Weights of a small transformer language model: 1103M tokens.
MLP neurons of a small language model. Each row is named by its layer, matrix (up: input weights) and neuron, and shows model dimensions 144-239. Each number is 200 + 30 x the weight over its row's rms, rounded and kept within 0 to 999.
Before each neuron's rows, "fires on" lists the tokens most often at its 100 highest values on Wikipedia text that the model never trained on; "fires in" lists the words (lower case) most often at its 100 highest values on Wikipedia text that the model never trained on.

fires on: " may", " as", " As", "ree", " Rele", " age"
fires in: "as", "may", "released", "age", "degree"
L10.up772,143,197,112,235,172,185,180,187,207,187,164,272,216,170,196,193,199,229,204,171,226,250,237,203,214,170,204,231,193,260,196,197,207,178,241,250,247,177,204,233,195,173,183,165,220,199,257,221,169,192,187,182,242,214,235,181,192,233,169,250,212,203,198,168,232,223,222,219,191,143,124,177,185,201,183,196,243,138,151,230,208,207,281,177,220,211,177,176,201,205,157,249,208,200,172,143

fires on: " rem", " Christ", " children", "ood", " pe"
fires in: "children", "goodyear", "remained", "christmas", "good", "christian"
L3.up799,251,174,247,154,162,226,190,212,148,190,159,191,220,151,179,208,219,178,152,204,155,263,221,202,256,189,266,205,265,244,241,207,170,225,129,232,221,185,203,189,182,200,190,216,229,216,184,205,181,186,153,210,226,222,171,197,229,234,173,190,172,202,253,192,209,160,212,267,207,251,243,220,161,199,212,190,213,131,242,234,220,207,245,186,177,187,245,180,195,253,269,204,210,184,193,192

fires on: " mod", " World", "ost", " No", "osp", " Ang"
fires in: "world", "no", "lost", "angeles", "model", "hospital"
L4.up7,265,212,203,233,194,231,187,220,216,220,199,199,176,195,236,243,233,213,183,268,228,250,202,213,214,207,248,216,249,190,187,250,170,191,187,204,196,188,219,265,203,246,186,197,163,213,242,195,199,230,185,152,182,200,278,244,197,187,215,254,204,222,144,225,229,181,208,190,198,167,195,198,245,200,224,309,197,232,192,188,222,182,193,205,175,170,219,243,200,193,196,191,187,168,163,215

fires on: " United", " bel", "ight"
fires in: "united", "light", "believe", "believed"
L3.up682,262,147,259,159,154,177,162,201,182,184,183,207,218,226,187,236,191,211,175,226,186,209,228,192,254,195,178,162,252,213,234,194,240,216,183,184,210,217,218,191,233,179,185,199,188,216,162,232,198,170,177,192,188,205,164,214,190,269,203,217,171,197,171,226,190,198,164,191,191,217,218,247,168,201,146,205,211,212,225,211,234,191,204,200,218,165,230,222,191,232,206,244,195,179,188,172

fires on: " to", " would", " can", " could", " not"
fires in: "to", "would", "can", "could", "not"
L18.up878,156,153,255,203,211,163,168,198,186,204,220,208,229,191,222,163,203,222,183,208,170,201,182,222,215,242,181,183,198,180,200,137,254,226,208,240,272,183,218,216,225,200,207,179,211,177,202,188,219,167,194,205,174,203,191,255,173,194,167,251,209,230,207,245,232,221,186,193,197,164,219,140,182,217,248,180,176,225,192,248,157,222,164,208,217,168,172,211,208,218,207,224,229,196,169,143

fires on: " which", "l", "1", " there"
fires in: "which", "there", "translation"
L10.up919,168,218,172,244,177,147,274,196,136,162,197,191,237,207,225,190,193,159,157,210,251,189,217,208,217,268,195,210,176,172,226,148,190,216,191,244,206,184,187,250,152,197,203,193,201,218,79,207,235,243,180,193,221,207,215,177,166,212,229,145,151,204,217,206,184,162,222,213,201,208,233,226,219,202,235,171,257,196,236,164,207,200,202,171,201,159,180,218,185,178,224,168,191,201,188,197

fires on: " there", "imes", "act", "ry", " However"
fires in: "there", "however", "capra", "times", "frog"
L10.up614,160,210,209,173,170,204,105,175,218,228,255,243,206,200,230,196,221,188,198,160,201,167,210,214,246,220,108,205,207,222,236,188,154,137,187,209,246,195,146,171,194,185,188,207,223,167,170,196,178,188,236,168,201,243,176,166,148,187,203,203,211,214,184,232,175,202,189,311,193,182,189,238,215,194,227,190,227,193,245,242,183,240,190,189,212,233,175,207,210,193,197,211,203,270,188,212

fires on: "3", " public", " world", "0", "yl"
fires in: "world", "public", "2020", "2013", "2023", "2011"
L3.up830,231,178,190,267,212,213,111,187,206,199,188,222,212,202,161,242,196,187,172,231,275,214,142,217,267,235,245,204,268,249,250,220,107,222,195,214,212,189,184,211,168,244,187,206,196,189,198,202,211,168,245,209,164,205,179,215,193,225,218,224,211,204,196,162,238,190,213,165,205,180,217,222,238,200,178,204,212,239,191,234,187,236,161,178,194,188,185,216,187,219,221,259,148,190,212,209

fires on: " served", "os", "lege", " Res", " set", "duc"
fires in: "served", "college", "set", "los", "education", "result"
L4.up487,177,230,186,215,174,146,158,137,194,221,238,188,210,167,226,237,207,145,245,195,172,188,198,210,174,195,176,170,180,178,269,190,212,218,218,221,241,198,235,100,182,183,162,175,189,151,209,228,200,200,205,166,201,245,201,189,192,171,227,203,241,203,174,172,232,195,238,200,199,206,147,179,197,200,230,146,242,134,180,185,133,185,235,173,271,231,186,238,212,201,243,218,161,177,161,168

fires on: "ior", "lege", " Cup", "alk", "duc", "int"
fires in: "college", "cup", "junior", "senior", "music", "education"
L3.up683,190,208,209,161,211,114,163,194,256,211,184,218,203,207,216,206,248,175,183,172,191,216,289,220,221,221,207,205,181,197,145,180,176,240,221,191,202,164,184,162,206,248,134,218,216,197,155,184,192,170,225,168,198,211,155,233,112,213,226,144,207,201,230,191,206,147,227,205,214,181,203,215,172,199,213,151,223,209,114,185,190,171,207,233,271,216,205,250,204,176,186,144,188,150,161,165

fires on: "uring", "ording", "arly", "o", "ures", " moved"
fires in: "during", "according", "early", "moved"
L3.up470,207,255,185,178,175,191,188,183,216,212,209,182,221,168,170,168,232,160,183,231,176,211,220,205,222,165,186,271,198,181,191,180,220,179,177,243,196,225,197,170,225,201,191,167,244,151,164,202,154,199,182,184,247,181,219,229,229,223,219,182,240,201,190,197,171,137,209,239,198,196,196,150,193,200,216,217,226,240,275,246,226,200,133,187,232,216,213,241,215,160,184,208,187,158,157,236

fires on: "0", "G", "ed", "aged", "U"
fires in: "0", "lgl", "aged"
L10.up699,202,168,179,201,171,240,200,154,189,236,224,125,197,228,202,242,181,194,145,179,171,213,238,222,177,170,270,227,223,214,150,180,188,131,232,178,189,169,186,193,182,153,208,192,164,190,169,184,237,226,174,186,227,225,208,188,181,219,187,235,197,194,184,234,212,184,191,174,203,160,240,196,155,207,214,195,139,167,206,205,172,238,201,230,241,202,197,216,205,269,168,203,224,151,172,221

fires on: " not", "qu", "ra", "ru", "ual", "enn"
fires in: "not", "qualification", "squares", "square", "traffic"
L8.up648,181,214,196,229,181,223,213,208,130,199,227,225,133,238,203,156,200,186,172,227,146,188,154,178,215,161,170,124,185,248,201,208,245,174,224,230,226,216,209,133,221,220,242,231,229,195,255,199,252,222,221,193,289,229,208,245,182,192,224,208,218,199,223,234,199,181,256,160,185,167,153,215,240,205,168,247,229,210,236,151,218,197,210,163,191,201,192,273,202,226,157,222,188,139,229,186

fires on: " such", " where", "t", "v", "reat", "ous"
fires in: "such", "where", "treatment"
L4.up395,229,184,182,203,216,202,250,207,161,212,172,164,197,195,208,226,220,164,200,185,245,254,148,255,226,209,173,219,241,225,180,249,206,218,180,212,210,211,220,189,148,215,234,237,225,205,131,251,176,206,173,185,223,222,205,220,149,204,196,179,226,203,134,183,199,194,187,203,200,193,189,233,209,200,147,236,257,240,184,215,198,202,171,197,206,192,227,188,189,217,153,192,163,219,173,241

fires on: " years", "age", "her", " children", "other", "ther"
fires in: "years", "children", "stage", "mother", "brother"
L5.up386,166,191,197,166,191,212,201,184,222,206,188,212,246,158,188,216,186,247,173,165,178,174,152,232,224,193,160,202,149,173,207,219,207,199,134,230,133,139,192,222,192,142,204,240,200,166,220,189,199,140,174,190,183,218,214,212,166,246,192,206,188,196,210,186,201,176,200,170,205,200,191,188,245,208,191,214,188,251,189,235,171,188,178,195,203,217,150,145,194,163,235,156,198,247,250,200

fires on: " which", "w", " last", " exp", "is", " term"
fires in: "which", "last", "twitter", "term"
L10.up811,212,214,169,177,190,164,198,194,187,225,141,228,230,224,214,195,164,180,184,194,215,194,260,194,209,215,126,201,147,207,201,154,181,180,237,235,136,222,187,201,157,172,253,189,114,184,138,227,237,232,209,181,204,218,210,149,213,207,238,174,200,201,201,236,183,189,216,266,202,201,244,168,196,196,213,174,207,179,194,210,217,228,233,199,220,202,195,144,185,184,202,223,181,179,227,197

fires on: " known", " Man", "ording", " Ind", "ow", "em"
fires in: "known", "according", "management", "independent", "manager", "how"
L4.up503,165,201,188,224,161,178,132,219,211,175,186,252,209,242,213,214,202,218,226,177,223,176,180,197,165,222,193,155,185,150,214,170,200,221,185,207,170,225,220,185,219,181,159,207,264,230,147,205,211,210,238,164,145,180,230,220,211,178,197,214,170,207,174,175,149,194,239,142,200,222,237,241,224,200,227,178,173,203,254,235,202,225,170,186,165,187,139,172,204,210,160,247,218,182,154,161

fires on: " which", " As", "at", "1", " there", "om"
fires in: "which", "as", "there", "that", "what", "each"
L10.up390,170,186,180,227,223,180,105,241,138,211,156,195,215,233,177,180,189,210,191,171,219,173,226,165,192,250,203,246,243,157,185,186,190,199,186,199,255,236,255,153,178,227,212,198,129,252,107,228,198,167,245,159,233,181,225,195,204,200,195,166,186,207,202,133,218,207,244,197,194,213,164,201,227,200,217,195,223,166,209,203,206,206,213,191,184,209,165,145,189,217,224,198,189,236,130,206

fires on: " not", " can", "ust", "oun", "ebsite", " may"
fires in: "not", "can", "website", "must", "may"
L8.up514,135,171,119,186,210,220,213,181,151,192,196,155,186,262,225,233,195,203,153,220,178,190,197,213,221,220,147,227,193,241,165,189,279,197,158,153,175,200,200,239,163,193,264,246,201,190,163,218,233,251,192,218,245,213,232,210,192,225,229,209,216,199,172,240,207,137,185,168,189,228,188,227,182,204,182,237,120,156,187,220,198,207,268,199,161,155,214,203,199,281,161,224,202,230,209,171

fires on: "2", "un", "ach"
fires in: "2024", "2020", "2021", "2022", "2023"
L4.up966,211,219,259,211,189,235,146,240,192,222,203,217,227,248,190,192,215,174,199,249,222,263,176,200,245,179,223,184,196,249,190,204,203,178,227,196,203,172,175,224,225,226,193,171,98,204,204,157,170,150,253,226,240,145,170,231,172,212,220,208,193,202,192,203,174,218,153,161,201,193,243,159,240,199,217,222,176,194,165,178,215,193,127,225,157,174,187,189,191,180,195,199,216,142,261,190

fires on: " best", "se", " following", "or", "our", "uring"
fires in: "best", "these", "following", "gourdou", "for", "during"
L8.up328,201,183,173,217,168,180,236,218,251,228,152,220,206,205,203,176,218,229,227,182,205,210,162,210,214,226,217,188,176,239,236,216,151,235,175,189,188,180,193,208,201,211,189,159,183,225,191,226,216,189,169,198,202,203,131,229,184,264,173,202,205,196,194,221,252,193,183,163,202,180,194,223,191,199,241,278,200,189,255,209,230,224,255,200,170,173,168,178,200,150,201,208,178,212,208,161

fires on: " made", " ac", " eng", "ut", " part"
fires in: "made", "engine", "minutes", "academic", "engineer", "acquired"
L3.up112,235,212,211,177,177,227,203,228,182,173,193,266,248,160,173,245,185,139,276,163,171,217,275,192,234,172,150,186,162,196,222,170,247,172,224,178,197,213,225,196,192,191,177,183,214,185,254,218,201,222,183,207,209,216,191,183,167,197,175,203,226,195,238,290,215,238,211,210,196,256,187,150,209,200,211,191,200,264,214,172,171,224,260,193,242,173,190,225,207,202,178,207,221,94,179,203

fires on: "ing", "app", " One", "her", "ew"
fires in: "one", "following", "either", "few", "christmas", "age"
L5.up355,175,158,238,172,212,217,191,236,165,187,223,202,248,204,186,180,209,224,177,174,216,213,227,193,175,205,195,228,200,211,249,188,188,223,173,222,200,215,168,196,184,177,178,244,232,168,233,184,197,191,213,143,239,172,180,221,146,147,227,183,204,191,227,197,223,189,224,170,194,187,196,214,236,200,198,259,185,204,221,171,246,191,181,228,234,171,184,233,195,177,211,180,196,240,128,169

fires on: " World", " final", "ann", "enn", " late", "en"
fires in: "world", "final", "late", "such", "finals", "banner"
L8.up629,240,217,187,214,173,220,281,222,207,232,178,235,164,119,195,160,204,211,226,234,216,149,164,168,193,208,216,177,195,214,183,180,187,225,184,189,208,183,208,149,217,170,214,165,166,210,232,189,236,222,245,175,215,192,147,243,138,208,184,209,239,217,176,190,162,155,256,192,191,192,162,196,213,194,199,186,210,165,245,176,196,195,221,211,181,224,166,218,203,184,236,202,213,187,227,187

fires on: "adem", " describ", " educ", "adu", "ran"
fires in: "described", "education", "academy", "academic", "due", "not"
L4.up685,194,215,175,250,171,229,170,192,193,254,198,207,167,216,253,254,208,178,284,212,227,214,214,250,248,146,201,164,207,157,182,178,219,226,166,159,186,214,220,201,199,218,217,212,208,104,238,250,228,216,270,192,218,181,219,166,203,221,212,185,222,189,159,187,205,155,181,173,200,198,197,277,199,201,182,243,202,246,241,201,153,253,182,209,174,237,170,207,186,169,198,200,249,160,240,150

fires on: " there", " wh", " place", " so", "ub"
fires in: "there", "place", "white", "what", "whose"
L9.up115,184,171,256,216,240,173,213,146,188,219,245,180,135,170,184,167,198,150,190,263,235,288,190,197,251,196,199,193,126,207,142,189,203,224,177,176,177,205,223,170,178,192,240,205,199,131,120,174,208,236,175,181,167,260,220,240,163,177,184,232,183,195,239,200,196,201,173,187,194,170,225,209,159,202,200,205,181,230,224,213,225,193,148,197,234,239,178,197,199,180,198,168,141,175,183,141

fires on: "born", " born", "aged", " Ro", "ed", "amp"
fires in: "born", "aged", "played", "example"
L4.up638,196,189,172,160,224,184,177,185,160,200,233,198,264,199,223,229,204,218,208,182,211,205,265,232,200,189,194,201,204,209,229,154,221,174,164,165,185,200,229,200,152,169,228,203,228,164,181,207,191,182,185,186,188,198,224,263,210,182,183,252,154,228,200,151,195,177,185,207,200,119,212,200,220,200,182,125,211,223,184,202,166,173,245,169,207,207,164,193,204,173,185,222,189,182,155,204

fires on: "0", "4", "8", "1", "9", " award"
fires in: "0", "8", "awarded", "4", "9", "3"
L14.up787,247,209,175,193,216,199,189,175,186,246,238,253,259,210,198,205,213,215,196,142,200,186,195,170,220,202,274,234,208,185,168,216,187,220,277,198,146,197,248,196,238,166,205,218,235,191,230,179,177,170,168,219,268,217,239,206,204,187,182,146,170,200,214,243,224,176,184,223,196,180,181,250,143,194,204,180,152,221,233,174,216,160,196,205,225,195,178,151,180,240,175,177,236,219,202,211

fires on: "2", "er", "m"
fires in: "2021", "2020", "2024", "2022", "2023", "2026"
L9.up114,183,294,179,108,204,216,228,196,217,190,172,184,260,173,194,198,212,192,191,176,199,188,245,198,139,214,230,164,248,160,191,173,180,237,251,296,222,181,120,160,209,218,186,209,202,216,197,181,174,209,207,173,174,180,220,232,186,201,181,197,223,201,221,231,186,184,184,170,199,229,189,192,188,190,239,176,225,135,248,185,189,189,196,201,179,188,181,208,170,232,193,219,189,177,219,199

fires on: "our", " most", "ost", "oci", "ew", "ans"
fires in: "most", "tour", "few", "associated"
L3.up554,130,183,206,229,124,204,198,186,225,193,153,174,227,197,258,213,193,253,212,151,185,159,246,243,198,222,200,197,178,167,226,182,242,234,202,202,200,199,196,161,163,206,169,220,211,183,167,194,208,201,245,232,160,210,182,261,171,201,241,180,214,200,228,240,215,195,205,193,195,263,215,179,208,200,197,211,190,175,180,194,169,198,216,175,152,205,195,221,189,184,170,185,197,257,164,193

fires on: " June", "ording", " February", "os", " April", " West"
fires in: "june", "according", "february", "april", "moscow", "west"
L3.up345,194,203,161,210,157,162,192,210,205,176,234,235,183,207,219,188,216,182,194,220,257,227,203,139,245,213,254,218,221,195,158,250,186,170,241,235,165,200,234,156,187,250,226,198,183,211,223,189,161,232,199,125,228,179,159,210,221,211,237,152,176,202,231,196,248,167,229,220,207,157,228,207,183,199,222,183,220,198,227,211,212,241,190,201,236,234,189,159,212,242,146,220,163,177,229,156

fires on: " or", " each"
fires in: "or", "each", "orbital"
L3.up548,187,184,187,191,249,209,203,189,216,208,154,220,228,181,147,213,204,182,173,167,244,260,228,219,164,197,198,200,257,186,228,164,267,156,182,276,239,175,194,184,193,200,187,176,106,200,191,212,224,142,222,108,201,178,128,157,179,211,191,181,183,197,176,203,136,181,173,166,207,192,187,196,208,200,229,228,213,245,255,253,186,178,169,201,185,237,221,167,217,219,186,206,124,191,221,203

fires on: "0", " national", " public"
fires in: "000", "0", "national", "2000", "public"
L8.up604,225,174,274,209,208,198,174,222,163,199,162,186,201,184,163,204,194,149,189,199,261,203,264,211,198,201,238,228,142,202,163,196,200,202,174,230,211,220,206,242,213,191,168,186,208,189,231,156,272,196,160,215,205,175,211,286,219,168,224,195,181,198,203,228,183,204,178,218,194,151,196,230,227,191,208,262,159,208,216,171,183,204,209,218,190,179,199,272,190,228,154,186,178,127,118,238

fires on: " city", "ome", "ank", " des", "í", "ver"
fires in: "city", "bank", "some", "silver", "number", "no"
L3.up205,244,190,219,228,151,195,178,221,199,155,298,174,221,189,237,277,208,210,154,216,266,209,130,235,220,163,200,156,218,268,228,205,194,223,248,201,247,189,209,188,245,182,215,166,167,240,183,120,208,214,215,209,172,168,203,173,226,241,235,213,160,201,239,216,213,194,224,179,208,210,256,181,223,200,210,189,192,235,158,195,200,239,142,146,214,204,178,246,201,187,161,215,209,180,178,224

fires on: " par", "E", "ost", " last", "I"
fires in: "lost", "parents", "snes", "parish", "last", "hospital"
L9.up590,216,169,231,159,225,159,185,168,204,233,181,292,155,178,204,196,195,212,203,226,165,154,271,192,188,179,225,243,199,218,172,189,208,185,200,153,212,211,223,234,200,239,239,196,216,183,223,266,210,192,248,213,220,182,196,207,216,155,156,174,213,196,176,184,160,233,205,157,200,208,205,208,221,193,161,202,193,211,197,213,186,181,187,226,230,223,222,185,218,130,167,236,254,202,157,173

fires on: "0", "1", "one", "8"
fires in: "0", "zone", "1"
L10.up1016,245,202,193,189,184,181,219,220,218,180,267,169,217,203,227,184,222,206,197,209,180,133,208,174,249,211,199,203,197,204,145,220,241,185,204,175,210,224,214,153,198,219,205,178,208,164,225,183,213,161,179,214,211,159,175,181,215,154,214,200,212,198,156,221,190,187,182,205,193,207,222,248,173,192,166,205,153,249,194,208,167,252,175,203,198,173,161,213,207,225,196,182,201,217,183,204

fires on: " title", "lege", "ason", "ards", " species"
fires in: "title", "college", "species", "season", "election", "cards"
L3.up144,210,208,203,219,157,209,149,187,225,227,171,185,195,186,164,190,198,179,187,195,193,183,242,252,230,211,82,242,159,188,200,253,236,178,206,221,161,179,220,172,161,183,171,281,124,251,233,135,201,179,156,251,189,213,210,214,197,218,214,237,180,203,198,168,189,155,204,203,219,207,193,260,214,199,225,177,163,149,175,205,202,214,202,195,202,166,210,161,196,218,218,204,225,193,198,199

fires on: " No", " el", " no", "ize"
fires in: "no", "size"
L4.up735,217,213,175,206,226,217,205,201,245,180,215,121,188,234,208,224,162,211,203,217,236,198,183,215,196,201,224,200,270,206,214,244,234,196,204,143,146,207,239,188,204,160,193,139,185,259,188,237,186,187,160,240,170,230,146,214,175,194,180,228,159,204,176,204,218,156,183,224,201,151,143,186,209,200,204,235,229,240,146,221,173,226,235,192,180,225,217,154,197,193,224,160,159,169,185,239

fires on: "ight", "ex", "ch", "ier"
fires in: "mexico", "light", "texas", "night", "height", "knight"
L4.up400,217,171,139,190,145,204,149,207,194,195,212,247,203,214,212,253,197,183,225,286,194,240,193,186,196,178,218,157,173,179,220,204,240,181,242,170,201,166,237,191,172,239,198,200,175,163,224,158,215,198,248,217,208,257,219,206,227,216,230,177,180,182,229,210,196,173,186,169,200,195,216,133,219,201,199,196,177,181,173,220,207,195,269,204,300,206,219,254,201,204,243,183,198,221,223,184

fires on: "it", "ification", "and", "ric"
fires in: "guitar", "unit", "qualification", "either", "guitarist", "initial"
L3.up522,203,195,221,218,225,172,180,197,203,234,229,185,197,153,175,211,221,174,145,218,106,214,146,260,205,201,203,169,212,202,221,195,141,232,178,195,190,190,164,174,201,205,191,204,230,267,227,174,206,170,125,214,183,223,183,230,196,232,175,204,196,203,199,133,191,179,195,201,221,185,191,201,222,200,185,177,220,139,225,210,201,162,179,180,219,234,184,182,199,307,262,197,165,203,275,207

fires on: " Total", " under", "ording", "ian", " years", "ob"
fires in: "total", "according", "under", "years", "category"
L9.up51,174,189,230,185,198,174,182,207,196,240,212,162,226,197,277,235,231,228,253,155,210,208,169,221,149,141,275,229,233,202,211,221,176,177,246,244,225,180,192,190,229,175,182,146,201,243,242,204,216,184,239,218,210,177,167,139,148,199,190,251,207,207,208,193,217,198,178,229,196,164,186,210,183,203,197,220,213,236,259,223,171,194,177,228,180,212,167,203,189,210,168,299,199,216,206,179

fires on: "S", " same", " vers", " set"
fires in: "same", "s", "version", "set", "nws", "ms"
L3.up849,240,138,249,212,190,203,176,236,223,172,250,171,245,207,155,172,233,230,234,237,167,207,179,176,181,216,263,234,223,165,205,228,195,179,207,240,181,186,150,192,177,236,188,215,198,187,181,178,196,157,161,204,157,224,239,170,158,163,162,189,200,201,213,179,235,230,261,214,234,255,216,215,152,200,189,223,255,192,204,211,202,272,252,239,179,204,162,247,201,199,243,231,156,176,262,206

fires on: "he", " North", " No", "ra", " Nor"
fires in: "check", "no", "north", "era", "norway", "reserve"
L4.up802,167,195,197,185,173,223,203,165,203,169,161,224,211,222,235,189,211,235,246,169,154,125,171,183,183,229,216,168,221,169,178,221,228,197,208,206,176,205,281,172,226,157,147,171,215,167,247,169,190,215,155,186,160,220,182,187,200,232,239,227,185,212,147,239,179,238,189,219,200,145,200,216,192,200,237,206,174,253,191,224,205,183,229,221,236,202,277,208,206,234,233,176,157,228,238,142

fires on: " No", " no", "irc", "ant", "ap"
fires in: "no", "assistant"
L10.up765,157,175,246,236,177,212,159,192,197,232,238,189,231,205,239,190,269,219,177,189,189,162,237,204,231,204,213,253,161,162,205,186,215,218,181,264,216,225,150,245,228,247,221,229,219,194,204,158,167,188,196,138,226,155,241,188,159,202,169,192,214,199,159,162,181,223,218,188,193,180,161,266,223,198,193,178,252,201,186,214,191,227,252,176,209,193,230,181,201,176,161,202,169,155,222,186

fires on: " out", " million", " sing", "ult", " down", "orn"
fires in: "million", "out", "singer", "singles", "download"
L3.up10,184,204,149,232,180,194,175,156,221,200,208,215,204,205,176,142,213,182,179,273,149,174,214,221,225,188,200,244,204,176,223,173,151,223,200,199,224,198,135,210,173,192,154,213,236,197,253,138,190,200,212,219,181,237,224,226,197,243,202,190,219,201,148,162,175,160,240,175,203,203,213,238,219,199,189,193,207,178,210,206,164,215,179,180,194,237,196,201,197,213,188,171,160,237,170,183

fires on: " as", " As", "ip", "ant", "ap"
fires in: "as", "principal", "assistant"
L10.up976,202,191,217,184,180,180,129,222,168,183,147,159,244,198,189,210,178,220,202,217,216,160,188,191,220,258,150,222,166,211,199,151,235,200,168,178,237,213,172,209,195,161,233,164,177,209,170,167,189,178,273,184,231,150,262,151,159,205,203,206,223,200,205,184,180,233,252,176,194,221,209,187,214,195,222,236,256,202,200,157,221,210,191,206,190,192,190,186,196,168,178,201,207,185,211,184

fires on: "ord", " or", "aim"
fires in: "or", "gordon", "jordan", "orders", "ordered", "word"
L3.up446,149,157,236,208,207,145,212,222,217,231,219,256,189,190,210,241,212,215,153,177,238,244,206,184,207,194,193,205,181,196,218,221,145,232,233,218,217,196,165,197,195,227,209,195,90,199,216,241,195,158,134,113,187,188,200,222,233,204,189,162,174,200,142,154,173,154,229,215,196,189,216,198,170,200,238,207,220,206,152,182,212,206,201,191,171,170,212,180,199,223,167,159,195,234,233,188

fires on: " hel", " there", "se", " which", " deb", "ourt"
fires in: "there", "these", "which", "help", "debt", "helped"
L10.up503,151,234,261,233,173,198,170,243,148,193,194,221,227,206,185,215,215,205,191,201,207,199,279,213,183,232,204,255,215,232,202,174,185,215,213,239,231,172,261,169,188,154,232,200,182,207,165,187,220,204,197,93,193,156,225,179,229,176,163,241,227,203,256,167,179,222,220,198,199,181,202,179,193,200,209,207,237,134,197,147,195,223,238,226,213,196,174,164,192,218,206,240,220,220,197,163

fires on: " most", " us", " km", "adu", " sold", "ck"
fires in: "most", "km", "using", "sold", "rock", "usually"
L3.up175,208,196,207,163,220,204,165,208,201,208,141,175,203,171,179,207,201,246,271,189,276,180,256,217,186,216,171,198,232,162,157,187,187,200,227,228,243,173,237,227,191,187,115,176,189,198,205,188,199,205,219,227,180,180,251,272,163,192,231,172,235,200,192,187,237,190,168,230,212,145,217,222,166,199,137,239,195,191,235,199,145,129,152,217,230,192,217,198,191,159,173,174,183,162,178,145

fires on: " such", " appear", " serv", "to", "t", "ret"
fires in: "such", "to", "services", "appearance", "appear"
L4.up194,230,168,242,158,225,188,183,222,217,232,192,188,229,158,216,235,211,178,226,216,227,306,196,222,209,182,192,210,212,165,221,181,213,235,186,202,173,195,207,135,189,200,252,194,118,226,216,225,203,205,210,220,227,176,208,222,142,228,205,186,220,202,180,212,224,223,189,221,200,210,123,259,217,199,171,244,197,162,126,216,188,180,139,232,212,189,198,164,201,194,221,195,194,232,201,212